Weights of a small GPT-style language model, trained from scratch on English Wikipedia: a variant of Muon for these matrices.
MLP neurons of a small language model. Each row is named by its layer, matrix (up: input weights; down: output weights) and neuron, and shows model dimensions 48-175. Each number is 128 + 32 x the weight over its row's rms, rounded and kept within 0 to 255. Numbers have three digits each.
Before each neuron's rows, "fires on" lists the tokens most often at its 100 highest values on Wikipedia text that the model never trained on.

fires on: ".", ":", " 18", "°", " (18"
L12.up216:161103185085136135152135126141130056144121136119150145105078114135045084131134150103144150084125093108119110148174127050125177162126146108087165098157126138124115072155149179117074178085128098135194126110152133161130083124109084136126187123170220117143154175159175143184078123128121126118130104139110102116118112169101083107135122121138086126123126123045114137124140079146110126082204
L12.down216:170147188082150112102086062059185084145092100139118218112130113158122088174118131105100159128128114107096138101096109088163181183158092147191138150085091167143107104105132175130141099090109127083130111113137107139132100116118156106108135153101159112088168082092099138142131119132109176099136133171173154179187165116109210145104154137106129178150122113187105096153076174156173102150120

fires on: "ce", " of", "ing", "el", "ed", ":"
L5.up841:129153150144140142161072111129200161134144142108166134075141171148117183126140124095149102114127133209079123154121152148145086100145109134174100065150088097187169134101166087130155112097159127069157090159095125135063078105114145162095117063088137154127060079096145150161150134124125146097117162113101151104099078162147110116075118160093133098120157130139106166129167178149200080122139
L5.down841:117155127174080174127188115151123135085131102119132136134125124096125116172137029132125167135084140092165088156072114143126113162163145156084169144128149095122087074124106105176147175169159094162110158136079117127152160166152194158148153130125084099151056162148117152132099076117151118149115170067129138221115149108173159093128106140153106110113092154113109132106141153124122144111112

fires on: "in", "old", "ard", "ba", " public", "it"
L4.up965:078105125096137087140113130155171130119106154116139109067123111111065095098137098117063123161166126138077207167150160100156109148109132152165116157112111110157139142156173121127120083117110081110123116159130138152099152102077119176156125113152100105140134110080097094168177145148156130100179123169154084154128071144062097140149159077138124107177124118151093146138090170121104168143194
L4.down965:109135185110202199061152144112106124090139133144142114181122153151120133130112132119137132115085146062136083136130127162133148095106107072125129122108135124090131141070122153087091133176107176152124132141109075200154100126092163162083122105084112140126078183085140157094095124145117109188055112081110077124169233103162104151151137194151111145138129144096156159120167139177146158107132

fires on: "re", "op", "te", "ro", " pro", "ure"
L4.up24:146103103086072089101096129129156111117094163151202166117152101145092210120102130152204169131125119069142082181132164119129103137208164109125118172169132196047101136189151097086116101161187116126135158087133196184135132082149133087100115108112113154198134148127066115141208100099122106137125180117128128147095145114133102182080100133148133148121133106124059113111134114149139142166129
L4.down24:168134122159131124184113066140138123121080052100144168133101087121125104139098117136096121129169152088080106129193132103127140155206119107116119150139138134143095114131141202185151114109104146086165153106168124124170149148099176184105098096137150096089105192081156159178137134171171086135131106121089130126054169129161078077129136136117123130145173118113161111159108194161120151074127

fires on: "way", "ven", "ad", "fe", "me", "s"
L4.up348:144170127095120105135165131154145079105040105113125135139090195133123132102123136154117155137097128124113137141088109066157129098155153155103130112143077127152164154077155071126164159098117117185140166110120092109107116112094092101133089109094124151100154145142096120156127119155141094184105088140122147096184186101133142185115109144146121141115139161099187098138132059127118099133091
L4.down348:097098140139105121101088113108152121126162141145047098150152095159099109143143171118119121090119070117126122098153127101121155084131136062120112153112143153125111125132142150137101116175166128097143106164131179160144124155132179130159173140193093081133131129100109098124067085104173157075118154138146106146094105177160123044128111123112139141163139096108115169109125115194127183171162

fires on: "il", "par", "ic", "li", "la", "lu"
L5.up1018:142159178121020168129099121110099075131197042104121077164099143132140113125131179067076105112134112162137093100089037083139167153075171114171105134097158115114170139134173135097159087162133142140095084152093180179163140180106106160103179068155135104111125134152120144160135160098132126101112129138120141105104137119108197176140139117188179095150153062135131090102096118058098107122148
L5.down1018:125149157076159071112080122160186181122175100093167139157133196156123196110101061149136150134108155145109083127173186145145094122129095140087166112095139147149137166085119125085069179082113139112172130120137100132098150127130137066163157139127142113137114097125138081129100159116117128115118104072163105119132119145156062174140139165098145103115108124081156108168149038148140129129089

fires on: "a", "lo", "ar", "k", "all", "li"
L4.up905:140147141174115147133151083135114182157132167175134120110141087075135157098163101123099146112116138158059135127125102141123103077159158144086072091166124151135155089128107157138155085123087090121139098190135122166076087099093081149158143176172116215174111128147137127170198167131212109119189131156134161103172112106109121179126117115164143143149121146072122160128117147183166091075107
L4.down905:113110092084108045145140185099130088105115145111139158134086171101074088156126114130156107139137144095154143105135178102157101156058118146174154128097129159121138129166151081110152136168105129126127205108085123099137171125145157153091127175134134066113127187130097138147114092091076132160123126078138098113075107167134128107147159118068103084126163117104172119123114091130080154163138

fires on: "z", "k", "a", "ur", "as", "de"
L4.up728:113148075125117138102166096071057127127143042126122087085052108188077158114102122150121150115104124165059180151150127121149131148157096069093108137093131126094111153104121086050130132117073152143166169093143215191103101156117156105174201129066168191131123132106133168084156127081128175117108145131045058120190161121138135156083132168142153154213117088132075110089114116143162154119108
L4.down728:150111145115152136135127112189164091169104123146154117094116122107181222158121144152131138098125102057123162135165164149113085169128077136111138091149120147114107094111100122109067145146135167102158090135118137108139170111168159070094127069114126147156134065144126175121105153071159156138083127161149163090186132152173125068096142164126092080118097116195117120121078146130197169129054

fires on: " ", "gu", "it", "mp"
L10.up773:179089093107133156131085108070123175181170179148132145083133126050058095129098069141112114083097195152067127127160072073135144073124102114138138081121115140113168213109097149171107147170126121153123125137124131151131103107147133128089087102144179118101148188098128133117048127146124152126124130114115072143133139148122130127172121101106145142064085146106128203113084141115158135152114
L10.down773:085165092173134107185071120098073117099105091141115146169108133101127161126112131163147123135125141146135118116082136149150188162098044125101121131139110109102114188136150153147018113149092115153143137111110103176118072115151173103091129130042157134164116115143189123121132145091137130117169110092103118167079137124174073186153150116149138069161051111100160127159130160133164087118140

fires on: "our", "o", "om", "me", "ad", "wa"
L2.up640:095154064092101114116117115071094182131104092143098105107123150114083129122114093118052179165105114124143155150092090145133110151127123174139099151197093095172133111121135176182132098158118112140134130141155123081089158026130113077106101146121152092142128166126117140142090152143097116178146123126124151165144184086105078161166104146112116111163059108180197090142087055198134110139064
L2.down640:079122122145115129133079113090174089109135146140126125183119109132087065148126155158157124107134128146166132112110196170191152104123127120130141091162094120177107156091183099128080095138127113139099115099079115040112080135169120140121141133128084139069158145202131117144074176143103100106110108144075189163115166189034152087142113141147121089136151084120158179108114126078163158128153

fires on: "ure", "ction", "ct", "k", "ical", "s"
L4.up805:113072103099135157186117122141130045145151118162100092151122106128126122110105152182107108134080156159167118115060160114169150073135180148108117092076140163107140071126170185117125125103078108154136164120165114165126143149113164158122085133109128147147213111120083044182104140127139093135125094105151157150153120168116124115104101126091166173143115206109134058164137092119138088137127
L4.down805:182147100204183112114134143113159140141063127103103135089177104143117165143141113115078110106157158105093125126134143154102085088153144133187092114176111102119153136090160106095102123148125134104085121164131137097086151082072133135077111130156142121122120143093153173079115147145103159108107095163106118157130183188197158126141169142166113098154153121100147179100059153117133175099140

fires on: "d", "ate", "ress", "der"
L2.up816:092122152048083071125112160160106140089182172129133111090103108112156191148126116106130184084116121171090156120112085124149143142103148143140095168102035052135139089153113118167133080105136150136089172110141153164147106154186075081115131155172123104101133161111143144095107155128096143101178148115131126133169151122125124087120109197143135124139123112178139091133129108085117059121129
L2.down816:115173200074142124100142116155094130093139085147098092090118139140120165091181105137178146098121048136153127166151165164133083097132093131137106131169122092132097119104085056139124139138102173092068101193106158041149116146189183115137066127191103140091090170121114087109112164181088158099124129143152143198121119116087126095149163147142128058114158142149140136151167153086089149166136

fires on: "s", "o", "N", "z", " S", "a"
L12.up600:178111114168124069164090128113036174112132108158126142190105098129169142161178194144131102111144216160139202105130094102105145174133107155105127160151129128133078091124104073133106128113127169128229143098116163146152116184136149146097124106153144142159087112070117132128143123138139118103132096140087083097155168123109143111146107127134118107145073138075131148121112117109181134079114
L12.down600:115115150156134091077074182113118149135110118141146142099169090125124113103186142172157060113116168089091100136123084119069108121127110120127122099155171135115082145114154106122119146109132144112171137140116129129105119051152182181086176085102184168181153070120139131140139135071117183095167090186131128074130188164087062118141076184133115104151156098173087140184125087139098160073096

fires on: " of", " more", "o", "x", " very", "old"
L8.up831:200128163163128069156134141128134091075074119126090103126148157183153153139103119145102124087135129142121102124116102146152144130133093140128143130133105090102116085136084118130067119064077135067116142087159164124117130146104146168159155113138149130215087167116153152141157136177144205075139194103148202213120084091114091165112172152160156078088138136084191162114149113099158097077112
L8.down831:116125112151084151135127114164170064121169143183164172141098142152176184099101165154090119138092092184152144060139153151118090131090097142106121139096137114112068096095144123198129126153139151082112142086157146097138134106161117142134140131074137167102150087153121155129199166155177111076121140113095107117134162150067136136117144179112064136136115174083118134139138094141118069104096

fires on: "tro", "ro", " who", " which", "re"
L5.up886:105150114097116128142082093136168106060182128113125144154077105113157163064154120142117161159191118131114114152126085169181118110129100125079119124146131144156133171133105102082118121180077145159129178047195145200127123175080163136142132112172081079155131144087111116196117125169148133164134132126115127154100146127136110170132052081126157179157108134096107169104127086123101139111156
L5.down886:206126082118116129166093127161144127166139111080141127041164130114147115152119107129119148088115153099156097124158144163147172199130131173130121153148151088118145124078113144104125098094106136101137153067134088145162123121109126119151156156090133073147115196118156112122133074092191120150134120125167199119103168139121118156131127140086147195051122162158161089126120118162107213102142

fires on: " h", "im", " re", "re"
L8.up596:135170086105123134165153149119157125103141246150110138150118133101107124067094155121131163093114092163166160131119127092145151142113134132099076162112066108183123102146105183113130151140153112094138165062098170171176174149090144095215079154165113068134142097106133135125142141135104137124138182111124140114110150139151128114137118139154180145167128031102114161102151141174145152145099
L8.down596:125154114074097110134060150104155156116102158151151152136116089139114087166167139126118166095104105195146070059064160075158112087083107114104150142116139151159155207166116161156154167165146089115108127140143098168131101109154140158125105191166130123130039067138091095168128146114094148135101192128067129111086143092099087128087168171152135074113101141168195128142130140103186142153099

fires on: "or", "ci", "il", " having", "cu", "li"
L4.up716:132087091113058166093157094083120113156119079131161104118148061124087101108141179102123182102190128139126097146138129082160157200113164178122132114073169187150177154088185149087089110136154130139141125148128191152134124104146116161115119141141128070120147165129122142103117129151126215126119150156181107087144154145161168139129096164156167090054130104109071127189127068106140117120154
L4.down716:115187156121101096144089094174160106101092121132085162173152151103174120157104128093136119160136128102171067124163147117120074152125125116071142114145183120093125138171156114087108136119076125122104147099074159127146105113188140139154140105130145064137115108070159128176118143123109171178174146158101150067122164112050094189141082127196149157134119115107079121205075110129127084101133

fires on: " he", "or", "en", " |", "h", "–"
L8.up526:107071145146127133100150068109090123092154179209105113126126114128169227097149127096124093120115114176163108096158195131158133109109126103138129129100097153132147159094123086092079142142093108184094035128074107150139098158099140092167111104151096131058143145181110102143171092091072141143212111055175154131211119104122124115080109163124116100082144144116122082109143132194188103096129
L8.down526:099126145076144100177167105100101119150106147081111113136164092129123095184121091073113145099160108041122165088159141132145087146167125150095144134071144100156112085204100159100148109181135094153163135131135106113083130131203135162170154150106098109126165115177159150165116109159200150131153072143115166122109161118235161140103158114076080100127088150159087098147150157175055102135104

fires on: "ance", ")", "ction", "ment", "ure", "age"
L2.up1004:045132116124120143205106110136162149147128149165087147103094173121115160105121129099100162120079105118120086152109136128183101072138166154111095091090093146194126093075180102106152144127146119109036088083142151123078161085134088163110102092139095126164121155102131158096139136125097135158151128161135164091165111136190111176093143111088206146140130178132138079120150100150132082153077
L2.down1004:124118167125131112156099128191127081197099125143136110095131070177176188164116106121124195119091154108085156061103129116069079119162153109177071106086134140088135102159098168123127144167090123084171099063105119118113160117100131135068136136101139090132118106159142180122145090121132149137106133178129067101129182137153076117086147147140135125109094176128163110095130089058125107107151

fires on: "°", ":", "b", "–", "′", "lo"
L9.up135:169176138105100120149114065134073174098141136178118133143164070128093139102205142181126168130082100083151130104153138152100177167078193078137131137137111156126135049132166111137055161100074071126153078126117054076175127144145103157143137165187129124169153189171102091109166098119098153128181103127119174106153102149141122110153162153158098125142084075131145105060172116157116113142140
L9.down135:087152057094137101154135126078089131152154126100131073105191158142114119103109121056117223146115146078114138128075141085142166146110086135105159095124126133152112118125190139122129122181122124108185169128100174180098158118071108085100094098138140108109175115118104137110102131142104158185072137164173187143174112147116147152144136151141135120197131150172111141165119154102143085142186

fires on: ",", " |", "–", " and", "or"
L10.up67:134150092073067130081164136120153123110141165116122110090088081109177112088148122098185132098149137187218113087142101155092115107189185172141127126123089194101136078156170137137089211114117093146071104108112125133103152111116104147133081130125102131157130089140127169123121127063116130169155107076108169159133110106170146141116115130135092064115151175072117102115149116178103152121123
L10.down67:141166149139156153130187143124085161180093119163080090146150135102136120140164104065134143156107097077093135189141138166145115089079096106092141191078100137093171111156154121146111065099185079129143152166113148139178124134109106143102145159062125101127083140148142105138087143205186141112174125094173121157161097081140157092123126119073132118117098165068140065144168118125119205153151